config.toml
num_key_value_heads = 4
learning_rate = 0.00729
lr_mult_o = 0.847
max_grad_norm = 1.0
warmup_steps = 200
decay_fraction = 0.449
decay_shape = "linear"
MLP neurons of a small language model. Each row is named by its layer, matrix (gate and up: input weights; down: output weights) and neuron, and shows model dimensions 0-191. Each number is 128 + 24 x the weight over its row's rms, rounded and kept within 0 to 255. Numbers have three digits each. A neuron's up and down rows have the sign that makes its largest values positive.
After each neuron's rows, "fires in" lists the words (lower case) most often at its 100 highest values on Wikipedia text that the model never trained on; "fires on" lists the tokens most often at its 100 highest values on Wikipedia text that the model never trained on. A number after a token or word is its count.

L3.gate411:179145083080126126148084136127107097096109116116139120133131093113173130148102126128130175142094094110124133132119154187128149157131104153158137136129129118169149147094118111151158154125160111116145086096104146119146116101126113156149156103126146132098127148120136126150155098134104126112151144149159139128152129163122113110150102106142114165117098085098168135130101103150154067126125147095129089123108123179161125145114142117118107138116108170112100124128097077106117118099130134114116190110141107148151094163154155184134108081130149090133146118159116182138109141126120123115
L3.up411:150117122138126080138136125142145094083149103128166149135130115118143159111169119154085152092119140130140125157111111171148127096099088162134135172129159117137168146166125082152157124142171142138108114105114113093138149103143149149162126131112099139131110082140141137126147114136047125132129150152153150110158126139157124136126132085114173146128101087130122164080121096100138091141135113098136107120104110108101113139168136060120100132150108090154109104106103105135148118125123113126122169108112122141162163158095105152117127122141186104140105145184135137147115132143126151149
L3.down411:137154067187148144106149099117185141132103167149128120165142108158144145113127114173115153151124114079124145095110122116103120134128109126133147116161117094101152118098134114133158133158115140130091106131142122105175119144152122106155126144149157118136153162126128140123140137091080121100097165172180141116135118148153111131140120107161095095088148118143113131105110103138137127176129146122114084131156098123149162141063147174113110144089119107073157087125107111128131079170153137140141136126178104132101137089122143149124106119112108108122119156149105111149127127114153127099
fires in: "they" 31, "it" 17, "she" 12, "this" 9, "weichel" 5, "when" 5
fires on: " they" 30, " it" 14, "is" 8, " she" 8, "he" 6, "e" 6

L7.gate323:112122088117136156154090131169116124096120108131128118149108149169080132157169116130084121135121123129144117131118118109106128150146077131121146124140102138181156149094109116078127118143105096121121109095126114157131113197132132159149130162115098132119116098104141126164122130141111103097126156118146114151155120170133167160100091112126137164127123128122091158129102091123109149129103178131138073093103137107142110174156123097160128087150099097083162168144159184145144123152116115092141121138120140142130124138152141127138121157167154109151117108116108150168121166089123138090
L7.up323:144135109097079112106084148115156112155123120141093081100141140173120125101128143115128118123132147127096163073149148141152130136166115103100167118144129150128136139104087095135133138100104094145110161125161125158141145090095154146086123134120132115104157137131189154105138136128139120147110114117153111131165103100118135145150076147138156128087110094118158128113132145135126126137120132082155107159145071122146143163086119174101104153111125142155128092167137120105134110169145121138142142086076117142149164116073144149135117142137113140119161130123139144176096166116165146094
L7.down323:170157113095129111157086112135167119111068096115130102128111144103123147112167123136141124110115122098083153138140176142147143166109120103075112142157109146140088147114163102107161103142143151138144152119143116083120121093116128156098128145131164104127160138154137180161135127157103152117114115118121090147129125116117157138175069108151131119086162103174131120140120153124111142141145131097118137096124115143129179161098127120155128186126137133127151086121107138134111091116116116106107101121129091195139156129092139154146094123109173155137120176115113139121115121132096119124
fires in: "i" 13, "to" 12, "they" 11, "we" 9, "she" 8
fires on: " to" 13, " I" 11, " they" 11, " she" 8, " y" 6, " he" 6

L6.gate106:143108151161158156106173116143137159124101119079126105152105138145138137144122114117111084072154116143132163122159115139117089085113170113113149091120113148124126080114118101169150096149156125118158100098146133128116133126051086115105119108118138102106119156127179155113095118164127151152103086118089092161143108161126115120124106108137110120150142102136167106140133160113178110105126109087090144096129144134156127099107162119105143138081172126162143143161169121107147139111137097171125148123113169109130127133117143133146128143137150107142158143113126132138157135121157145170
L6.up106:082116146128125122124142127150119117136163102106142127096167128118144115117148105083101125084181135088139147155121133151115183077108136120110162133157109152148103107132138131116153130162110154136152082094140130106154107123105096149097144161157076118132140114093085133109127142152121166128092130136123131132098110163109148125108108126083101157132161124125156145166201120154125136095081135096125145117091130125125150116140109153125126148151153144143170128115138141109112099095138168188127126123109109167167122085127136096165105119105123150136139136095092124139121135141157122181
L6.down106:165102148143145169115145163122136090118093068159169120140127118148142127163129128157095119167133168115168131109131107132150094158085128133128168126124126112147096115087111112140149101141110169147129118144135144137130163120143157121131128137132151108093148106112103163100141118095095110092114083102136119118154142152154157152099134109164133091125142171132105173149137125158136082126155117098101134141118133151116154168114152144141090155091152118126116141087067080141108134144106113113096148132099128126121113092177105134120125125114101088119104160134131133113175161095169098115
fires in: "to" 27, "in" 11, "of" 10, "through" 8, "despite" 5, "as" 5
fires on: " to" 27, " in" 11, " of" 10, " through" 8, "ite" 5, " as" 5

L8.gate194:161102108135105097105081131092137172092120121138136139143105171136074081148135166166139102092142123143145146144161105144111132163130164126098188141101104112086102142116130129107088116117085164138134153120133130149133144111097137122132124142124121130124130095115088145159127113132136119134090137134178141098103109120095134125169135134130148178137093142158145116102127147156153146096128153086150171131105126166111116136136105102146132157120099125152107162142131145104076122132082122133121177164104132107132096147134057117128176107148116162166151154111128148119123104133124116136
L8.up194:118128162125151115140123092066152114073122098134111092100121117153093103123140097129131144150126151117126131153138156149146108097094153128128161155107093133153129116136089127157118104104178143126088137112131109118102120098095106149128144153130163137095124133123131113166093080140121135133128157115126105177196102109108134114117108151064148103120152184185120130085132152133184110107115107169125138172128115145145159102151114138110124133106130119128099124091139141160134144124127142128151166147126127096126140169151181124116170148130117117150153125115113099092098113161133108135
L8.down194:120130133124064124107125097104114103129121166111110154046175135136097121093128126124103170118133137114145098132118126087132142135224120145134153125105081113128109127126094127135157136134137115149150128130145137091118095102122148157091109148127132113093162142064118157150129098113135142135153142123163123147164103128141146128097103127128161131116156127140116128137129129163174177156112120101166153119128142094144120136135121107149125139113087119128101093152101127136116116152157149137146136166183157120142130164119155156098112096139106088131130154134115106097142159155148080155
fires in: "of" 33, "and" 12, "advanced" 8, "despite" 5, "advisory" 4
fires on: " of" 33, " adv" 21, " and" 12, "v" 10, "p" 5, " w" 5

L7.gate234:113128057144140167183138124122121141139123099123115133139126122103128058114124127152147107147095135120126137098135150100167175180127125150110111085121128124121105133116150164153151159168137105098073126079116143155132108164120172131139107135115101138115117127133114114155127080168093133133110153140122123101183128131122085109131139110082140090141174140114118135130138114131131122153124126154137127105140127131161133070138146133109107125140086104122127129139123151120128122187103165132102165163175081159081127122140133110141123148118131087159158147096136165146131133087133113138
L7.up234:142114109118084110097117118117131137154084114139110119144128081112134129135135117163106172093118110100083120174138129155131112118117155136146142147125109129165121159147110126128127111124109118160153099190126104111169209153109142119113144161116110123155168125154159178139158141129093116125141148153143135077089111101132100169167186072132102091136117128131140122150116129140158160118117084156167106127127075122109118115124137126154103145114121157144113120109096135122128125093116120130142149140120121154137129133162147127101149112089122121107156137159116104068100172125118165108
L7.down234:116100143117161107131117121098121125182091158088149137133104103107142124145146129148144150130148139167102164128094132155164123151147156113108125113158089112095088100117123105146166146119155141184151148151156113156145124107147141113135104129153117095147190100130133119115158185105109126062129104136138085126125126142100092108114122131116102056174141198106140146169082129170108115127092129113120151126138097139125129146136127091143119114128138118172122162094136135127107124120122152127125161135126090150111158135152115113098105106106125126108097112158125176130107131128117111136
fires in: "he" 52, "she" 38, "it" 7
fires on: " He" 27, " he" 24, " She" 20, " she" 16, " It" 7

L8.gate314:169145082097101117131117161124089118101119107118141100099157131134167119135153133123098140090158134095134167171097145173160175139138133101148171126121138129127128167102126156101124097116111129135116095129148117129167142158068186126117144155121136126129100120156125147151158128138118135111124163145084118098133135109086105117130130137114142129130093163131085129144143161137127120101134095146162114102158096113088139106102144148127119151099140090129131089135122147130148145147152116149100137126205100120106138151134073135144158095085109169101115117126115157097133185135138141107
L8.up314:147092175125127162101124116143075144117116104129143074102113114119156125141147133138108110093145144145200144138105150192134135148084116114108197124083115109113143139113148103078139159118134184141113066165116128121149135123088115100145134076184122142105126122129107166144084137134146146146110139117123140118095130119099095134134113147120149093143150132126129179140110117125132125125161109137090156108141140140114158098103144121142146149075132134122136100124143127143101136118126121147105149078112151147132140115148132141141187121103130112105165145089106118119145139102135110157
L8.down314:074148148132145123117106120150137148126163164149121128114120107120150131100108144082119145156114109104083083120145146058141105097125120144128086130086126094124136120147097097117107122150150154091142146117179147115056161129173081181160118083127150123142117129129146096117129111165102140117163099136138111129144159139147146098142136130100139126140139077102108098116126136124102167120169109107125106128142166129124130130161150124129107139144126115171133151179143143126153118127098166121146123161088122101127130159104159146148127175119109118149110156145130119169142082128157157146
fires in: "of" 24, "for" 10, "in" 9, "with" 6, "from" 6, "on" 4
fires on: " of" 25, " for" 12, " in" 12, " with" 7, " from" 6, "ing" 6

L7.gate427:148131102099104097118120153165092097117140113123087157127114093135151085150145113092165085100143159149186138131122107118131086126084127116128126111133148124093122131134160107087152105137139121140137140102106115159132136089083206146121150096150167138101094104141116128123115117129142119171122094095134151155123145116130098170167135157107087141163122150164135126113125151157156134153126136078119132141153152115171151119121147111146106142084119124109148100106139173132129127128114142112103144126161142111160105127105126171121175172096085120109167141133129131114103109142148164126
L7.up427:111066126152150094116128116143175150107124092119138131111102115117127106123144108122171137136146109166129108098150098127121123118111161139152117162141147158097141155154154063130154173087147144166160101156097164139142079133123165112115151125143128127108147075095149121123114136078122124153112105166113108129108136119123152145132090112128092153124088116123159111108104144157174125112123157084150129148121090154137142161114155122147138124152119152090104113156160149165132160102122130143163179093142110127155101138096126147128111130105135089100091123081116147129103101169116142132
L7.down427:109134155156115133110093160117187076169108139140147145132157118145114101123182121118119126167106150130123111140136135152115088149121170144097144130110104115151156126112065110134150115118155171129119177095164101128096148166099103120106127172070144110111166088139120134144150139122137121089122175117141108105127160133145093120149133102115100105124145133130091154130175127160122125135118139137152102111130143125168115136107118137147132113083105109116109168130135183109121123149138101116090106144130089078136131126168101127130172143131082115145111147134108132174150095111096126149
fires in: "of" 28, "in" 24, "with" 6, "upon" 5, "at" 5, "suggesting" 4
fires on: " of" 29, " in" 25, "on" 6, " with" 6, " at" 5

L7.gate331:115114098147114130151120133131124176098121149188096162154147091156092061166118097121074104139188129142182152108161133137184113114134136125120134161143138127125136106123127132107088116139090115172110155117148146156135120131067110168153144090125157120125091161100145083158114123109117133166112140116122109139118101112140166123109136106094137112137126134182118095107165135105103163098115140102136136131123124146141086113122131128136155143121112161109111136129137104143120122139092115158143127105168180164099129130081132124140125130106134120148169137115110108121138076130138138108
L7.up331:139170105151115110132157152109111131161148147172161135146081215141117159105075136099147075132158117119140128097153098151152147095132128132159107129127134129126136097078130096102105136125147135096149116097111161150160114117111097150122109135085112070112138124091118128122105171119142098167137108140106153129132117160137128136097126100140137164100107096141141125194074155150148147121141105107106143092113151146123132134109144097141097103170109132106138133132108129145120123119137134120175140116119130092066111127140126147133130138115160108131133149085164113137153145152123167116
L7.down331:129143146163135154124151126122129132163146173144127152120127150152098107160119100146144109099086150064169104119144120156158128133096092138076144141133112121147109096087117093180151167146108153136119125134135079150129141138058165118146096134103143087158170109125111153090098155151140162087133144141122117105158125145136100112141139131127099118097146137153116181135140180113133115079136136078106114134112126116190120131119101114119106171122154101173118118138113118108137103114107111113102159108091119146188112118120117158125117113134139129135126132121135123110140107103157142104
fires in: "of" 30, "to" 16, "in" 10, "for" 8
fires on: " of" 30, " to" 17, " in" 10, " for" 8

L8.gate107:129090121105115116111142109147094106110119073137151146112109112110101162103140139105192109079125143131148076101105119099133125163144142141092141113109091125106135182111094138109135154116171110130160129093121127164118119095114129163115138109101130126135102130150102119164126137102163110123134114103153091114074100161167128145102135152116113199111148106151173149172154171142137143162148114104140115127139130126133137103151129106167137109120106138119099156133120131142104105145151120096132113167183149140136139164150142104142154141077109161104164139128164107127141093138110139159
L8.up107:173183113064106174151107120130151122111089099131100154107151129180158141145134171119122144130177106140168114141133098127123146136115137109125134136119123110096172069117132108129105137105104144099176170104131147114132159172126191122114103159117150110127182130134105142092094092137132114144142153126118110105118128115144120161146119140110096115155127114145090089161111113181115137116135105138165106145148095127130093092102135142124094156153087079137132132119137167107123130139112155149141122146124150114106137116060121088122164122131146109161123118115144131118131133130102123113
L8.down107:132104139168134137120117119115143135140161179130135080107152142102140142115114085126124110094123178105114141140167125115136146139135099135124092147091125126106148141108139131113169116154135131132151118104160117078144140136136159149124100111131116139120150127104119102101115114119125156102101124085147151147185123096093131094080097143141128106102147092126109083110116116151147096141145099134166173121160133145130180137125133124153120134106124143166115084124069115119174169143112135135139175168140142112134113152110120164126159033105150111141112127124133158071123127129143158153
fires in: "of" 53, "in" 10, "among" 5
fires on: " of" 54, " in" 12, "ong" 4

L6.gate318:130102121122134171159108100137130112128117096129179097110104137151125081143073111120107124129169142167105133130154133162125144140134073134115171155145130136128154110120154098132089140167147136118138138100112116165157129092146160156140170139155151153102139137101133127126156109163086161091122117151138107156105148109149084107135178099099152125123101093160121117141141097115126103102155151123111120106095091129118155116120136132122133149140099147120109099148102169090115124118116131158116107164141156118108163102152108122107171113120138104144114100097142149099129158098126208081
L6.up318:133134125121123106161139128094073094113092087117108148115142158146136103126102115116106111136173110135103119115181087122162129114147132153138103126106121119151125105124159095149109106123119161132121131114154104130154121129081106168077105100122149118181156129103135151143088135165134137140106130197117162150109135163132108121125136096064185114133132163138136088112119109123154159138127145111114092125141140115143131141091150104146082145153116138129116133159147121165118129124117107156113125161120120100156130125165172143109140147180118096103167155132152053149119143119149143131
L6.down318:110102082145119107139130127141110131123141146130178107170112098196145108098128120143118148137118124121090131138121162160128102123146113121129131092132098142136135121111100095199134090124131156147113105143129116129094114117154137089153114168136124150153137148176125167100168113103090157138116097121156117170173111150131105075140089099164082121176129135109100145149132139114141115169113163152120127126157087111145159099110103112140078130140116141135120122103129156138130102155121153161165159175090113125103154134129107145118107115139087098119134122103106165125099144092112150100
fires in: "to" 60, "and" 12, "of" 8
fires on: " to" 60, " and" 12, " of" 8, "d" 6